{
  "norm_place": "pre",
  "norm_eps": 1e-05,
  "init": "normal",
  "lr": 0.00755,
  "lr_mult_o": 0.958,
  "beta1": 0.93,
  "lr_head": 0.0046,
  "final_lr_fraction": 0.1,
  "dataset": "wikipedia_en"
}
MLP neurons of a small language model. Each row is named by its layer, matrix (up: input weights) and neuron, and shows model dimensions 298-425. Each number is 128 + 32 x the weight over its row's rms, rounded and kept within 0 to 255. Numbers have three digits each.
A block is one neuron, or neurons of one layer that tend to fire together. After each block is what it responds to, as a language model described it from the Wikipedia text at the highest values.

L5.up214:101111123149154126142118076147091183151113087065109133143158205134157129126133117099096187195175057095162133171136126072093130090114145079120199131102143116171134175070138163108114144112139090147128101126176152126150122127129164149104122173123122071122150165107109202203091090132100096122111084130125071113120118178129114136047161127071195125109086131038066148145166125208171112112096
L5.up340:117091102128125118100101100164118125110125075146088135133176126154163079135138107134138104150160082121158127141101145129185112083100117123127131166103158116142105131063114124135116101136145137140138104176159141095172170107060139094105153130089100157161115136100138095125161242157120088176137134128108093083111130116153121130086146082105147092171123102091138142105106153127176129101105
L5.up1256:139144164157128193083142140158087172153107150153132175184191184155116098076134114151096171137108102148105121143096148105102140083105084115142178125101177161194149164117137095138118127141127120107149086140110126128152164125132127081087172148069110128163167132146135211167124088153141101121123104098159098165142141148137109111068114134101198120078100143109081178146098140124163165142148
L5.up1600:092133194190167165166079094169189101127149139163073163158160173131178056094124119124129145138130119113098126150101139101106099136152172140097160146145148131177127160061099105155145146101132135150139101138147185080148186117134161082079164130124112095153176105179137181187141147092144055170091141145112130140106165180168125096084133153154183055116111138142117156130109168131167123118116
L5.up1644:168110111143151112185052137143162166105098109153100175134152146132176105082130165119135099151158124138163102099098144116106102121112185087146114104151130100156107155119106113149087134158180149142155132135059151161100142119109141152098151150124169094124120156115187099171134207113141079151117099070095152096120122203166140166087148126146156096106079130016127149119131111146143121146084
L5.up1730:126095128141183127188122140148139172113122100138161161172138131128144115086112119123104137181120113149126144079122089133190107092082125146099108085151133164158119150098178112105163179095156162134130115080115121176109107115131165091108168144095100104143122130153120179157128195140098085150086160121143133100129113145153110169112121112140208073098131192121078178087082123120142101120102
L5.up2136:142105103127151087139118124111149126171071155173098111091155188100078035089115112122135121138184124088119127148131142148106119108136148100131153085133162131140075126084144124141177081123158127098119106140168144118148168111086093143053135126089100130127116137074145172120170140109119075142081076137101105124112087159129164109178090165168115136151094090121122102081093125108120090090152
L5.up2710:127075132168167096155085139148206111095131113094050151167177158130146097099145086149070131105166106092128090144113157143101139147100180105138161123107195092255108138083111112118134136083145119148164133176117152108183165131143135111118200122126086108178177108088093166178122171115110084191110100088125121098097158125188146132127134190122133092151121073112115166133109165141158113098137
Verb-stem start after subject

L3.up2502:040141164139061130097115139088115072154139129115156117183124101143146113123175162109148138160101124123115103143113120166171158147106125121114126152157121141144144194124107060175078085169125162147084124156118140131154135171165134151129122114128113129147195092077139170108123151145173184163166168143119098064123075111099131177124176099126144122116152128109174108121157118123110127152171
Word-initial letters B, A, G

L3.up1218:138135133119125125120105128085158133126100115109094156096092121146089155156071163180095141174116146127075092084140143141118063114155158184185176110131116104138084081103154101157085180158115145138174140110097125069088121124169131072127100104166102140115108135081119108186139113139107093148133121099126063150096109126164169162135092145187145144169169128177097114177122091151135111143094
Verb completion in narratives

L4.up307:132076171092130156156152171112105123138165154089152102222142128067091102112195134113127147198134112160159140108166129088135065202163090132169122146131135183087152145119113092155104155084095125131137117170106158111190151168102109181163096114157132110111173105135146084176112134120109169149141140091177150121147153166191135148168139103154200172146168110144177136087099140047108100156114
L4.up597:197095134086151128183136140118159133109157160133081107143164096105125093117175149100108111137143171151116174131148096090214088101122146149089127077156170161123133136178082120118222134121138125090091156069099180085211128085139076151078120077159153177122137151072074131146167136103167150091133124143099096125127120125115103143146151161117163126119121081146149099088141101177120102090138
L4.up964:114115133112089095099073151167161109169157068117132137087178098102066089125121175103182139114135143162110174119121124066108136180156126140097119130051149103076134138121151088107165129138109108095175144122152136083106078176152121123088111144125102180060186128239132073186134171161115134140121074100147153145131099171112153108086111181071118116115099198117126128144108138136097068114121
L4.up1129:109132123121178145129123130157154072123101115118097112166166121177129109091108116138077085117143184161145198130168190125122175216159159135166153157159110097136127125112128210113152177124149114174141112087137113144150077119149075181164171123126170163126117138099086163124109173111154184157110138120084158152113118093172090116121084127104174104123149146090113142175153123113128168101186
L4.up1551:116096156084133206125152130088135081123134104136140097115169141167121094153089172099147160147130173117164169095099133124135115106163133109158121126077145152133117165136071098097203183159105082188139069120183169145129124113185137196095158110168172135123107118108135115218142103108138088178120142113149147132066138083123161082109122107159084157128109081127123119192098145153115059204079
L4.up1664:076116178064138204100122085162128103147086135106135135037099062108129137118138153111159141181136084109160137132113117112106137121127128136191214205173133101117149157105101137097128159117148139165107116156088129126130092148119124128149101134146118184119094118100120141117197135151115159094159159157116139065145115089107153092139131113095130150150090119048129124146096068088144098122109
L4.up2365:091156149048069075102111148156141096112122117139152094178116112110121084132109112105123088125159166131113207105133133138083108146185180174173134116092120171128143200183121156119144179075091111097130102107118148167119151102125036154143077138158112154191128130178131066103116179143121205104143173115074167117088134131104107140118158073108178040142150093090082133116102097163069043097118
L4.up2548:119115108108070164127153138112188109166072145134041134089140093096138106147086144119171097053147094087180125116104157068135103106135087097139128109079110161104117133163151126120108156151153051110119108081167159114121120065136146139112080130092141083139096147123093121174099122137175087128094146113110110125139135111129100109167187161076175120172083134146118134155108112140137073109115
Physical description details

L3.up659:157135129125178180101105173138131110114154110124137087147180128110107076121182126131215076144173159122107133122143150156063143098188158121078195149147153162125143185109085122134143130125161117140145134084071130195119125150043100163156126198110164100141087097146100156171173110152125110158126156150159138169172126125120057110124142107123182177077126133133133148132146148099102098111103
Ranges and measurement fragments

L5.up58:101142155055086118110116124168155122035081132089064120136127190098108134143170177095136103209089117174127122199152104126162118098169154089105130087112174129063142135089173058110114067149100124158131141140138172108210117098174157121096133145117140127071110095143118130114112129109089162041125172141117081129146185098148081134120102080197102111125135125087126163132139125095117114102084
L5.up325:121124126148141205097118132182127127070153179122158103157102128162079103132112081150107082146128075093046111128130105096142177128109126095079122140129127107116120122155105107068108168110144148146067160155049154103110152170107105123104120162071081151113098126155096179127106163167162133062117131126185144117124189114058162135179136198118131101141099131090131149144107104152165071120131
L5.up428:146145098146151112130095110150163121091128130141184110135199155112177163126128220122134172134139146101120117157117088068130133074116111093104127136141120092131197090091134107076186151104132169118086188167188174174134138144157133111063116150092167151109193113134138142108135086138152137081040109150084106184117145168097142147159124119079091126091212061087207191123201137107128116127102
L5.up522:164078151126115111142101109159135119109128129063138165155101173138125112121106160111118081089130111152070129157087115150108111119178170094125126149125158106095152136219130160150143160146085192161125153159108150124131083103119179102055134167128092191082183139124137107065084144120145121096129175075109143129135130133088168102160132182165124092131095131122093134065108160161085126136128
L5.up530:140138157104063136110142157113157114094177079106128083136124140110063148111105114078153155141124128107099187160110159117126168106106135096102167186135130129109078086137063116151207182136068148115089134125111127059141073126159098120076137141166172132163102128116108155135216168171115168141094141098141162100070131127099178118173099098196201142135118193208082146068155097117113134096115
L5.up679:168094111124093120110137142116129184137119118134164153109121114157116130112161170074151169157147106120172143137165152094127171115105182079111113138110086188118087129119120097124138115157116160114095232120156099149071176135112100216114069180128111091128116057137148130215174161100136110083047104178124069096105151151148171132111101168110101110161121134142152124099083139137127148113103
L5.up1978:082194153137177091138123161108161101083144127141126134161129122104097105087080144083091182104147111123165114070134168101133131083137180163164130116144198140094120108138138097145122124143137121152130201102139135084142146088134153123113103089098132121105095158157075162176194138087155131037155181148136070137178130090073160196141096081097187085089187108081125180122112132117088114075163
L5.up2480:153111082148121156115153132145168139120176049151141099087136126105135174151162098118126112095165112138140090104065152083219156117125090134132072133130173142099151160096110126148159112180112098125123119169103153101192170077102088157137131103102143119159140136086110124111077095081164063109154082136101185079110119122101154148088113127146133082132160061128136135092075124148079130128127
Word-initial B fragment

L4.up368:138074122160153153096108091127163124109126158132146095166145170135126139145131135132113141140109088164148114100153112166120093179121144108090091136133072130127124138154126113061140115125161119168100089132061107123163184079181145107192125147084138082140141152104050174084057108155152176090110106123116126174149112125158153089129109121110129112172133130121138152134195118152169119162132
L4.up472:126111139082123146177125078116119147140096152131141080052128101112152116106084146133116065153167168074107089105164105154137152111174180118138184171100132155166105095161159123134088088090158170092122094197186136131120122119090109142144138100093119089127148131157163095129153120101138124162181132138157073174117204164052125119126137111116175147164126151087131124106085158144208133151167
L4.up1062:129113153121100092125140114120067151197102189085113118063179162088227112151149079087083099081143092109116104108096151141130110109112169159152109119167138121119139093092138129180098123095088143136129076200122102164143193148145131162183138063100199108108109151044142127156082121123122107092154187140123125135136147173154105116102157110143175138176144135161091121153148141114150074149133
L4.up1692:142159109099186138156137133113152127165156077103156186116141094172150073038163094127087145173148160166131149144159139074134107097189157165112143141092155117122150115120153132138115121137094083113101099187086121081209108202108164090162124062118130156137184164073154118161171167109139112158117174145087092124141135170046165119168147168134077166080117116103153159136092161121188132082125
L4.up1980:164151171123111157104175109078147158186146147101153126124153228095127138101059089084095120133157137120063115060177115100112129146149123102149119114108080081148142156143124104211074118133113140101074117172140115129183125115144084076169132146136165131140144111101132122180183132200126142137137071075163123126135104154042101169175134144050119169096105216136135147131187138152159137135177
L4.up2574:117158104121195096139153121167132147117144112131145124085163060121095184074100108122087101111125177190102153131180091098128162114160170080159125106128103116158132101130141105191113141165095089160110120166125155130099195187063108140129172139114098115167115140063138182162065170153155102104184138118121148099087121077158129130135124106147118134169114157133107133115104104103119195153106
L4.up2700:137145153148099124131146103083185075149164159124124078100139125141168116114108123127163074146157123108189174135175130133140091108143101146144148137159128115113145069161148106184115150103127118117139108165168138160172177141085077107098146149158093085020107126127142145092124129110153189108141079091152148135147098087069137103145142115073100083073103110138093078144073096126101097131167
L4.up2751:211148158153105177115108084106142188132043154127135119139106138108092194133103062152116074110118078117171122109169129108125141130159121121166196091087131142136145101120095107112100147123092160135130128127129120142098130117111097119123167202169133149141086133119122200159121134144117108127110117137138051147130147113123130055135125115099134119117117144117142136126103115122143127086122
"of" inside proper names

L4.up90:154090119119154210169126146049139119100148117165120087149173143122100154086191094072160161110139105186159111156114151144157117159127133138197106097118166190117102185160123112153132118123142098128148136175092128105105046120116099096134110125112150160151140149103165146038142049142151164142176084074125157146052071153137141155094141098160144149122077061076148123113158159062091171148160
L4.up185:074092107165117133160169108130201106132095101167097098145120120101096117133090138112155132057144130149158127156169152135162100106125140111174106101164163132167137088148121140149053138122158156118118110189106139137175116154153110143152157142093112092103124141142124091136122135131168112152122124159126076170134138102118106152095103117109208169154136139148139093096124120119147124128128
L4.up219:135160090155116103127103131145105082126084067112138136100071106114095098115144090132120131170125117122139076186183110151131096122119097137099142131086147106144115143133169134121130151112174191124123127151150204160145151125138079140037096169069133125120104074134168134171095121162115140135167131092119139183096165133082087167124131103137104166160138112103111040142106125170135127124155
L4.up1211:200117085099124131118117167120149116149097144185191135129077142173123165108119141156169110152116080083160103153164136155112128120165106137112136109111076144161094171162152073064151153148135165115146174121088119166094130137154140167100098162113076115146131075143186154159153157169088148159092114091172031154163118142118103125160141131135085112096162120075178131158156147083112104099071
L4.up1673:124100133124104130119099156094097150030124141171111086160133139168141172138143152147053096120155132134156142169135183136145167113082157156133160081153131114172077120148113104077092131095200129106107101132116154125147137118163157134126140165102099131133119146140130138159106125131091145172138149106178104152140083144153088091149161135150055119114189056127151115126159145127077109090155
L4.up1918:086124112154163149168106136169141155055077112166128108118103122142146109136118079154092105124170140161113147130211111114091129137135134108095196146138144092124128146172157118116084110161125112095154119185065166174145102209169131092166110112139143138143163151085125209147130101098114113129145073073163123185164170139086117079137137149117116120147117095124111155124141115186136128132168
L4.up2142:090085096147103085210148127211137187149105109084089119160151151133147093128149112089117078131089131225177075141142077123118122104123139092129154050108150144117165123143151134156111084151159189075126112145176136082129077099141124113105190180104105124146116191123145170149143122144180173046125101154132128128166165139084128111129191129118089093102119060070125145153134112135105156171118
L4.up2155:200127099179168105179154142167141097101167086179164100120140109127170158134131076098102075118156118115177141169132136092160085123182121136152121084122175136078137113154104097155125074147162134159108167114121160115137122137075070195146199149072133106111094111088149096079142141189143093140169123139116093100100087099108106131180120168111164097113113108185117134099120195113078067115128
Initial C/Ch/B name pieces

L3.up1999:115103103133132075197114084115179117138145175108118179112170186122072086096061137182116146135107110090104090138139120161161142111184101151142122101115165117129101114107061168206130059103121125077164131124046136086124164095089117129166076160187112093110121163152115148110103118207106144111124140145067092147108119114102149131168112127109115137146110124163139123138065167066122148120122
Paragraph-ending punctuation

L4.up434:183148109162151151077117109160105122155121125153074085104125147176087096180202165116100095108193175113122150116158043157092089120111094163140143098186147101090083189117144068134180219205116152141108155142151194073154112110082139154150142141132104111106114164123142151160075148128141107132127176161100148123157128095146113065116131142121156103132160157147160125154140170117131179129130
L4.up445:149102108107071113173063091111137184158119112143124084095104122078111146114029124128127062172120147130135134086135171110072079138037098133135140108140118056164060191123094097086106088144111201212150150128171119105109127075106142125129054142162138053168134142175121131077145082121148137148107140193154149127163118151099166141121086149167148139170108105136084093107146110151064100142095
L4.up716:073157121155188138104126092131070135170133164104130190121140116177146090171139115074161107094163104147133123076126137162145098156094091084084110130167093076145135132130095131080167149130094125148061109161092105138136211107089104189082141101176131142092115118135127099154128088152082096137126088139089115119104050126129192137134092117089118144158229182077155141155139130095169089126106
L4.up929:076113102114139091142163101135160155131077167142124088161070122092132116139150114144115184142179102129101098118071111159174096111137156184101134098155110144120123103143087082089085117152119186094125043120106143122147142113161134130154145120100121123118133097030155188120160167095135100178096088108107126163113094076122152132130155135126164131163180195201086102147159150127145077137187
L4.up1488:095085136117175100129158126127100140162129117130108141105091111118138177109074123161120122076153149146120103131124093116123195145132096095100123076075181133110104159090138103161139144132126211113204084121146120078149169146097153138146152149151163114152148131196153123155185144137082182148148154108097102143087153190178112097086096191173130113181117122117116100121114176139138143111128
L4.up1593:188078141168127064178114140131139159165135120116113116155127106160129118074124141139122151119154127177129146169070144140137092137124118069174114096161172124060124111167100121079088130157127124115069167200126167171162196076147101109134168169127130157147155126171161123199079129077127137082146172141166117119171041126128161152113114124139145134104137136107123131122088116141176165154191
L4.up2587:117147152153169141109134103129158159116141100135118134155116137174107193145094097108157127100101160067163125086181101108169148172097108094128162098126137061109141140124185095161123128130116183097131177182105134115068140100145131117113125121114165088149117149149166132145116099177091120117140111116086170102141162145114115103211125130135154128140165081115160125115106112094154153145072
L4.up2809:074115133190123070061125129135166163120099157125102155078118126102117185137076101112093106148118119092132142100128131062089126179090166183133118070112159077145091153137147130143150137133175159129107133176173150149101131086145141133157176117118122081170153153121187189145141117122104082135135132145125114132075072147091152122118136087162191115069164134114095138152113131113164116118142
Main verb after subject

L5.up152:089026141118125120184163091123116175112148130136201184119145098104144140149130109141106141110126125103164163175155120064148086114141127136080131093159149068112113150096152179138108138150143067216121128119128134136097133120130152114155097124145137156169107156137146119156122118150147153173131136159122095118144130099138120102120122126107105098099119115161127158138083085116179183118131
L5.up247:144124095089163152069101121186194125088158101161142137078192127144136109136131155156117116128126128139146127147145162135142147115115137135087106117112145151149095161131174095124198108176167084118098134150137133104169113166186122132121129138175109080106155133129062141109076112121157137125163144095088154152092133120153096098127170106141101076108054125096131089158156135227122034065078
L5.up385:204142112154106152110144124127077106138106180088089090164149068145152137120162111121104149148155177153128155153123191080141084125152126151099130101156175110112159164161059093120127120105126140073138165122136112081113074209142133134111151136139098173103108155146057122175149124116137092101116082120146094133175090150106181162182205155176109132169125126079133136130118160127147066121121
L5.up1110:116127150090115082085102142198141115145130113079150110128115105157147086141092182118157140095091138138126197147126161089127144100117129104173110126183168161114104121083090130141129103113105125156161163111082125144132155051117106112167143080180089066131125116121086064095153134239141098111089133154129118108132131148166135181128113099109148067121137138133114168125120143167160062071170
L5.up1384:183124132085150133122132148137138098135190123085137178109103134108164100153158188165089178132105119149155160093149098073140166144182180096151182105150059124095124144158093138104142129144145205133109154121089120105155110112043144078091127133119133153135122121151191114154091158097172109102082131041092139172144139200128150103200147126116161095148099161153107067110122103134158113087089
L5.up1692:116140103122050156094159096087139108142143121124139137141113127115105103079100198125089184110098143163124158135117141182164131116183170127132141150075160119109145090141076129116114173115143044157088037143173157124163197172114173110131121154167147140066128128172118097093150126142099123107116176111123052124068128150185119098122153098110085107165072060089078149134114080135120101148128
L5.up1874:120115099159139152108141151122091119101104122112105107137124087152165098131209106125118118081110147143155188162138121125082079139156120108163150121082130140092143124105056089099146179113159127173139149136115192154162103124132097160136157130161140134180134120127106090114115135110141165100113154112086148133144121137061129162138132154142206133124093146086153095159129108161079137114181
L5.up2049:151157126074170133124094099150095120129121174139099128130102107128113111140161128095110178105124125133122127128123098118134061154132115130112170141077137134141150187109110132104174160145127136153099067100116149097191101139154121131200093144161169142119155151206123111100138132126208104115062125169119115168079120099114161118098164188128100080161100178149095112100134085134099132052113
Physical part and feature nouns

L3.up1233:092160107140123133147133126157173126120171073166103163158111152127118123106175122101153115069117161126153195060133172132085112076140123120100138126127051118150125166082128081183183164143088104121217129177153134131052103142073163088081094181088187116078107170143093134197100158159146103142120210097086185092165109131135135161149123133149147119135120120132125114091116056078171182127161
Of in set phrases

L5.up558:099110113082133147094115095157153134102126141162059115138069128143099080120102157151141146095122135163070164058148130143198107132106133094210098158160090150149183178104121094089166140123129142149118134161147144106142079126097143083187127113130116123169134180127181115106126110097137121076089141118119053102156079180107115120095104146126141067081141170174145048071167134154142174108132
L5.up698:135106106095107129138121058085123134152060146127091053125113096133121176076133100145137079148170171141064113112157109162096134168178139133139122153163182100155190065104110138091154158106106099122077113086146165128148078153135067060088140131128159179067136147117126113104157202095116124188168168117181093177116107128155167147075126144125117095128148153127138166133125165086168163149137
L5.up1269:133110102184143149180155111078139191055119147149228109073096089160141198114075100116166118114105088113206117126140152131146149107129122121172089139135134110126139135155132122082088116141141140174146124152123092131153115100116200075201148155130105161179116212167116095124114127083091104110138176200168081128118096108087148164113110077180120130142085177124123122130126098092102142121110
L5.up1837:119165092132167126114056112145039148183121100115093081138117167093128135131106137157123106175169150111127110144149102170171090105147132113129166136070109055111088089154104117118154107107131165087127169125095096177120084115082082147124121156164081180094126177167141121181140177112162119220105135098068157126105102141141057154131063148131096131091193130108122167141142127143108169117112
L5.up2690:181131129150110162104161175130104121103151152150157124129148141186138131057142148116164139108200087128073125202107096157165105142159099132111095101083130174075144131139165078104108139087076134083141119115134173152074065091154088127161111159143127144156131124169098134151160176164137101121153106169114099137192176130116147191084119138154105098132175113083071174136106154135162121129093
L5.up2721:077082144091144199072090097117124196118139054088100103078106190124133173097085164114074125096131152187125102102185066178197143131101150133117079132165105091124129175090088116047087154062125077149108128098174161116102060154070124110108132141161207156123154129129080160077147133166145116175133079182162129151181109164092129124124108126126126102166111151148098095183106167109148110095112
L5.up2738:131050155154151104101148117105081110111093115085093063183107098050117145153158142098108108151104135142135134072143156139096143126161138109215100151148190108117126071123090098079122173044152145170135151144139117117132137177102105164150143158168129145121171111103149099169148113086195095131095070134091138103101120130151134131098153097144043094127145116139115225176155162135139138089121
L5.up2776:136128101117152068113137048070105145134130100134110104108125166093077124158167115131109098045110133134092050085131119118119115117123132130126084156167152056065162047146172082080142186103119139097102134125110126130148152125121090053104124117103119144071091088084111105137183174085126144121091152121134096070122051206131136119119111124186085090146150159107116197159128165096155146181134
Inner words of titles